Weights of a small transformer language model.
Size: width 320, 5 heads of 64, MLP 1920 SiLU.
Architecture: learned positions, biases, untied embeddings.
Training: a variant of Muon for these matrices, 1408M tokens, 10944 steps.
MLP neurons of a small language model. Each row is named by its layer, matrix (up: input weights) and neuron, and shows model dimensions 32-159. Each number is 128 + 32 x the weight over its row's rms, rounded and kept within 0 to 255. Numbers have three digits each.
A block is one neuron, or neurons of one layer that tend to fire together. Before each block is what it responds to, as a language model described it from the Wikipedia text at the highest values.

Responds to: Stub-article boilerplate. Formulaic tokens in short Wikipedia stubs on villages, townships, communes and species, such as "is a township in", "It is found", "vill|age", "==Demographics".
L3.up1620:110083136072118069107150113130105131122151121084131100165128063161159136113108169078154106137085108104111109129064131131053148095144135105160132176147160121099108144125114181120178062085105116133169127138078128100120125137100162146101106138130161082142177137112112137146163061163154097110143178171056157105144139083061109133133157126148158103147041167130154200143136123152083112109128
L3.up1895:087124107178094105127196160160157157135118165080144147158127135144119147107108117112071121080139173122138132171187128148076178112172112100102047112102159157165093137124125066138101117113173157142125071146139154120197134094143111126126158144120181131146169198097124128113173103120143155107180150145045098101159098107082088126124136167141225124119117178160157113098149185119106142110086

Responds to: Space before numbers. A lone space token after a name, title or month, just before a year, date, score or number, such as Semifinal 1, March 17, Weber 67%.
L8.up8:064122120117193137138166100116054110147118128107152122162107148155101162137154148109137172145057115106081063106125154097117165104123112124144160130123120150098058209090197084140113121163118152143148160120095130101101138072162098057155077123150102078146172140107098047159193073151149164112158120152152158123133108136095129110122158146154111151177160133102134097088130143160150111077134
L8.up75:120159118104129180164106106158115107075183103165165139131159082146146129144145112140092102121091138166106066130173127090186127121120114100099055110078156151118143100127159112072119134162124140143154095118090076160121107133104143220140167067112131128187111167149113164116113167144171170108191115165091085095126126151135108105105138119104154101137084128137112110152103122153123080085090
L8.up341:148147095118136114153107135069124117142168156081081078107121129149159134124133135169121117160138133153092126092108120119122151140122068145131129123126158149080133128067142127102122146140109151121120134126136160168073098116118105140142135111124087132163173123111124152146110115057178120129133138133171168136176142142181125113047117083119129083118101123118095125112171132160127190181156
L8.up394:099114106090100143122151148156113157165080106163106100051191096108110117116157155086101150131034195096153126153149128164197169089152114109065102181128146156102104106148081174077070107093130109146154078126124151134085053102121114143133157104125123093217139114154149179146113031121160129097170179066100139089122143133142185138155100150120143121120138161086139088095148172112133094191134
L8.up598:117149105101117190130162075158137096136098113151115127100155176114136113151115084183110108169098161186136093129134136112185134089113144139139116063143164111110157170081082128071090108122085129079147121140097159129124115104170120188073145121149118137167124136153146137128156087151130191153192133157156175049148182119139177170075141100129123169163155100102084119123116104165112061109148
L8.up627:043209085042147118115123162124130147165171113128118104061132152058131112187098173129110143186157135138140123130177146103212146113140121125114073113178145119167082123120102151114098158145140116119188126120171147170073139155077139151113096113140113139129130115102160153084152117120121092173137174101108159128138111134149126143159123077130163115125140149098108140079140138140138124124087
L8.up816:089139174078100107112164134154171183154085115087198130087102142123168143078076117174176157153064102111160154135165082129126170121137121194125164116083120137156113096125144122156129180145114089112110104144152154141122134088122093072171107096148111152134104140141124154113169197155149157147169098103092134095128124158146137137182161146124172132099134138098139101154189166131099098095135
L8.up1210:099165125122116176116126108147077126198158083119149092114142138139115178129139099108114131129137125135085124103103138111127108140152109132080095155117107105095141088107185097142086156216178200143151084148204137200121085154082122091163089097138169123158144079103124113066131122146116224096129147093096124236117105112114082202131137144132150141081110155150161105159117110142098173123047

Responds to: Place-name completion tokens. Final word pieces that finish a place or team name, mostly a state or country closing a location phrase, such as Ch-ina, Illino-is, United States, Mansfield T-own.
L8.up163:093141126109105030123148100165069103132122112076140179117088132194155143081153144131177138180149080078156175085069087157150148118143192101133117175104096119128129153124145119075180113131201138133107145130106125104145144098160079152102184136071049134093126147123069090134115089085132087168153068153115076099149121136145126067068179158155163123157146103166145172099173121161120096106161
L8.up186:131089172100064141140140126162094128144101131127110207144119166155116135132157129138176197101132115138090089072114156151125100158122161114082155178113075156087113106119107128151085107097126145126130178118118099111185108126122119121071117143083156124146121146113116116076165053183162113176178107154089147103159137159136153122151186163185148133182121090122072113150138115120089075127126
L8.up252:116150141112120101146116176142100112097189114065078113171123115100197139145095100140149159185100156109060095089119162202066093143166133129071131060122143163094131078153144093098183102187120109073184134183092143163144118148141191173127061121116100108109141160128121085124092098164173101147185151173166132175115116173131118151121093165151172082109123093128065117096081146155121156172160
L8.up278:201136079137093119176116121100123103229227096133123123136131118089112164103161131090156156113096149116138125095113131140137137179107134117169094091126102137158111119106136137104128072152117076144148107120084092147152106155116081148104117148125113149117121138117119125106130078125144163136119113172111145140117109145092140092099160135107182125158169137129150113179128112160124151123143
L8.up744:120139137113138082179082118136103148128129133140106193132126114103137142062090097187196144184125104118039123053147135159095114135112170108068186140122103152154145152137112093155129143185071126147073145149128071106116163129121133131081147125132122099169133125142102166156114064097149127186167171102140139072113137086114181174137088147093135083092130090103105134096080143105119207186165
L8.up773:192133117176135136156137134127175138164134132122155191118053143173146138078126102186112157125105148112153129117159113134107165178079104120096117104103106105131174111060141174049121143094077086063132157128077131185092088124151117135117114103116074121146141137105111147128103148107145081160147115197153172099141121139107153148112097103188157102157112139080133227073094208113149116156081
L8.up823:100146166064127094127091136181134159134145144108125208185108117108083120104139109103196166096089150141139096142070145117150140151068085096158081126146139086123081129112077108088105105102066166159136174097112131168143139078088095100097110136149127096142155141108152102120112134120140160119153113139165137121072206121097095126120130100109108123133182059166093129132136128141102186148082
L8.up1633:136129124102126082095178144085140130109146148155095203171130159094151151111101124171109130087129132155147155094126107131023075111180154158104130140089104155102144089150103159109131131133132143108186151198089154095124165157128141155131143144094079163181120141127125113169105161126108068113135117111102122140099130156152128122100087138137193147122160106116085132143116219141121127185091

Responds to: Before an upcoming list or date. Colons or dashes that open a list of named items (students: Wimp Lo), and the bare space after in/of the/on just before a year or date (founded in 1937).
L3.up1303:080105075054160128165114144091093164152145143171133112086102139092174140110085138139139142213093158122169153087150143114120106189127092108117066122042112079150076157123107134106164170161064115105191125163139150130088153152142114133123133081142122138131117089117124133119107146134152146170126068113128128119151166128136100137129138111182133087189127100141192089150148108121145171154179
L3.up1384:171109124115118179172135176091137193103114123131067123075146170146136173123106165102049118128118174098183119137100103098147092118146179119102143109109128174104207218168092158090086098150181148100119194183140145103154061148122155126159121099151108133109116118121072159144102136105194135159145104051151164150099112183113142126125138067121156072108122103059141141165091105102163132103147

Responds to: Place-name completions. Final token of a state, region or country name, usually after "Town, County," in location phrases, such as Tex-as, Arkans-as, Carol-ina, Germany.
L6.up259:105137117178114120147118081170126161115068057165095191169077123123165119107144074129143208110124105139190187095135109133098106123121127076067200158146089130198142109154114064086086086100163157090148148180145067102147059069151114120106108116113127122138132166199114132155106136119110123164074140118123128124145151116173154152091122082152143101087105123076146120069147098169117132109087
L6.up262:103179090145128179141124087107120069091070144147106143196144189101126148129078102164115112124148072180139129143173167159156092084105115134125134077086120117056050172145154118130107141165134114145102187144152108163142117105115081136184112108167167115141148144086085148113071077194171101071111116145163105159112115158130140166162202180085128132126092152120124160165085174161140130146074
L6.up649:053102041168134130145118095085133144134107123102118166098082153074172199130097126156143173135154120139127172110168140103116124071076112103129148161100115124107150146145117172092049135124153113087183108083107083192200086106112114133109141133113117156149188143148148145128105128149078118169141186156169082122141103113198161105077096151158104118124180148150141156127061117097134093127122
L6.up1724:114106023110175151170174079133141161138141062141147150142176139123115136152092057159138139079109087160088164073174160139093080102156109157151097100101062169103119132128140102090145148080153202097158109155107148136142117140152109124119149139134181095121124209094095142121084100128125117181157087157113119085121137138127164117090136105133179136169114114068138138043093130128128140161170

Responds to: Field or domain word stems. Word pieces completing a field, sport or profession noun before a suffix or role word, such as educ-ation, basket-ball, sc-ient-ist, football coach.
L8.up42:106155085151176105104157087079161096131112141132094169086095143120138144158081117167121128145114096182138159147136115134161163052156132119154134114085129111093146172205165119142107097076112117144138102071138052137177141121100124086117152124085121143134125109143145116116106092075106102123126172133157061085146043070147181071142123080131051121157167151123178152137100137107120081124177
L8.up159:100066156111154123164110124183083145107102116095120118186126116178116177081088187136101120115156076155143199098133150114067095137074140122140116115148114168190112184140149098159153107119172159137155118152130127149112117133155057127066090110150079122149126129096151114145169179144117164146159165142107122148195149106138113091153136147145113138118142138099149158132101183077161113044061
L8.up345:118179100143139138152165181136177087154070098163094090073145141154152108125122125144097141112106150114112172085130134092135161062160164157107118163148108142095106190174137101135074128105084145154157128122061099120182098118097105164099101145108085165184109106081150159135164138129108116145097109171098114093126147129061172104140112092106161121127059124126120141151133117165083170164069
L8.up592:117154070140165114121182163137092150145103145023207078120127104135153154124136129139098155172074114144120188136137175162127131137141126136161148113133104103113177164145076217132122082052166115122044132092115124087166096110138139140143047180097119164114127126160168166144165193117126129129115111141093085121069107091081164142088154117168139200118101097117106132112144126071116106126116
L8.up914:100134128159100088109119173093056109185133121123085097069157101175146167105060158115109181152126094172093163110163165155135148150110137175100162099193145091141167160138112163158184098157122151113117136099108157142097141177152121092117131145080092147236179138158091106089152126116163147108118156104100105146132170107133174099131103111095189103149188148186131115151101149078114112113137
L8.up1101:153147124139177086057104183095111189150102125157127093126162118143125121121074145097139142151111109161081181114099131125088082163100102078160162133074123116076178152195100146111073097077146134125144135166086102022145137151112106126162144119141075160158109098092155114105177164141156089195077116116209145107105167146140207121093124120176134108041080132086109149057139181142177131132075
L8.up1238:135164172132116138188154141015143106118073097059121161081118119112115200140179121079140142099118205151128131087144134130101074124156121156164088152133153186142082119131141172161093103106079127142045077112106119097196082150145184136103140178084172104172127152100133086132078087120111167152157162142126099120140169094137160164075107118084108092159109134155122085115133184123124095070141
L8.up1877:152158112105115110192112142110113184140068117129127094137133140162146160105172184080144165165131118114111151107128110135044173105155168166158135111117114134100123141114169189154129058116179134184147136124138098128160133121125115151137095106064149095177131112139094080134150125126062117149105115168085147097112177114127098134051112099177097092169116101134035089096106165123180134132126

Responds to: Clause-joining words after commas. Connectives after a comma or a long preceding phrase, mostly the final and of a list or clause, also which, was, or, is.
L3.up498:159119144138136129183128171097193115095053097071122134123190144124114145141097095137227089113101149162095140190152128078105120155133116099125192179154169161105178132052127078143130174118114095080096126138090081148117169134126120133120112151059108114168156149155126123118115117116125116090083167104135168066109147116160106122056186136152137137099174125123141148143054129098138138162092
L3.up1286:112055190127065127165109162140157140078092124070150135136110141126126086143111130118151090138104178119137196124102163072165143166106100151110145144102151083086117113129180097129113174122109096111077124157130169181085121140105169083144190124164140134113150149111061109118128174092144143108133132133098138102135155138150170124111117112101124112113069106089138131129177133160209096181095

Responds to: Institution-name word completions. Word-completing pieces inside names of institutions, legislatures and events, such as Congr-ess, Res-earch, Instit-ute, plus linking "of" or "(".
L6.up160:154147146177160175106126089101119199159124110162167105091147113035111148180120102118154150149107158109121095128127116117178057133131113102140110173199112115123097118167103115151139108115143141111086112111135118071068101094158146141075186179138147119166115177139053111133104142154146170158160101115173142107122153033134160119069139141100150103139106133109136104151123134133157159081121
L6.up213:131197116089128146108136176117137071156087083118157046136089088123127115188165121121085127111173162143133149083087098120148037072117068117123108194153127093160104158122110108117113179140138126100069116152110072175152136134119133123121082104142126153120139112097107099163145159104127195110153162126136110157109098151173156096074122135126102126112124090113112125145102142098132136055103
L6.up224:085081097124156107152210117089123105191110147136100095135173113119195134157116091117085126156098179129121136110094159176066110087146180076091113176126170120137184146149117143138090131122155129119173175136093157084110088092124196142114112143128155094158155105169158117103109094116085176196175103148162071105169136127155153129105160143082120048105134123117123157162068117112130096128124
L6.up430:133087088160080143101094070063114059132148125120113149126170163145177089106129142115112074173104168184136172122115141164071080140119152107101097169155186084121181143132135074090139133119167113192162174143159067124156102116164137079124112120090072120153140101085156137116182156139156125180119144190164168176098173096138139157110113145114131119064115107139100066121104123096100112109097

Responds to: Passive auxiliary "was". Forms of "be" (mostly was/is) right after a subject noun or "it", introducing passive verbs like was dedicated, was filmed, was released.
L8.up0:152120101154160172132149074131191110097137232133069162155125122099161121101121133119082129168115093144151108113103096105119155127155128141145098148155155094090116122155097122112106110136145107073143132170171167124139100151125153113079118113152117164205171061092087168111186151089140174170171135136178159058122147073139146173106154146149097134142059111093103119179126152162126183096136
L8.up319:097139140101108108147051192216164087157148155095122123134122102198068154128145112111147158157137131168119134124129118187085164132158080118095132150138134067184082105199126103168118145090101135143126098142124151134084129116218137068144078127096103124083189111122079146130106136182174170149124153103148153119212125076082125131117169144153054176151143158044160088101143118096129130188032
L8.up613:105079085102153143161102166160161132158165127104087099124142156120095127137120086159091144140117103145160155143102102146112143169104111108138150090153081087143100167120140125147151099078140075107073145181174169100089167145135154143136187038145113138101135174126102155139152202136119075076096157138082143157054127125159125146097098110128126133131090125155172136094078160109112119135120
L8.up830:172120115125147169142102186188152085130147116154114176119137159084087161138045087084154101111069153134155117113148133113095125098124064146143116099130101136181103165148179120054117119211144115098160135114119101109167165137082132169130188125092062133161057104113153142128178148142076160138126090161133114091138097152109115173108127131106136043160074099137189089130179180101094125124143
L8.up939:095053134052113210131096114083118115089142118226145081133091179127102139095125162141177085139129150116144099100108077133169153119125149124115170115111174120157130144117143083150200131135084153126129134154113128170160107100152120188125132122138137185128092104232118102154088195128109123082136120145127134129092124126127147147186157083120078144124090124100142046136121117116170172161128
L8.up1240:088145123183112141148137158124114145143112164094115110106059156142158139076138133202115101173123103095138121098160146090084134115111099141101140149130111107146139149077180089119183176139132121039095142138121111065097136084206175086121107129158077176124173130102170123107092181158091159092147162104128143094104146124193094133121152108119066157092119169140130142054138178131147157150124
L8.up1246:174169122159120137143098116153106117109097159188065117131126113214127152084124104155183123151127153113169105120150154124172105142152138136132130177148100092114129145154135204196170095179061147115159116128107142126149096083194123089121159101141112179143129113192142149058116148142087071163125151150093055129142076150162066145139089116124083131091160029085116109137143099077147114119183
L8.up1622:122122123114128058088146130160129193130144130138111156162116102159074217157148128121149120123119178075105176086162114092126137117138114102117178138166164153111119123151096103129171110221100073100090137124140091111128087134156103132141121107136163210101164083082199126096081136133126168158120133156059102087123144123162124101127158136104080161156138123104112103080147099107170170163161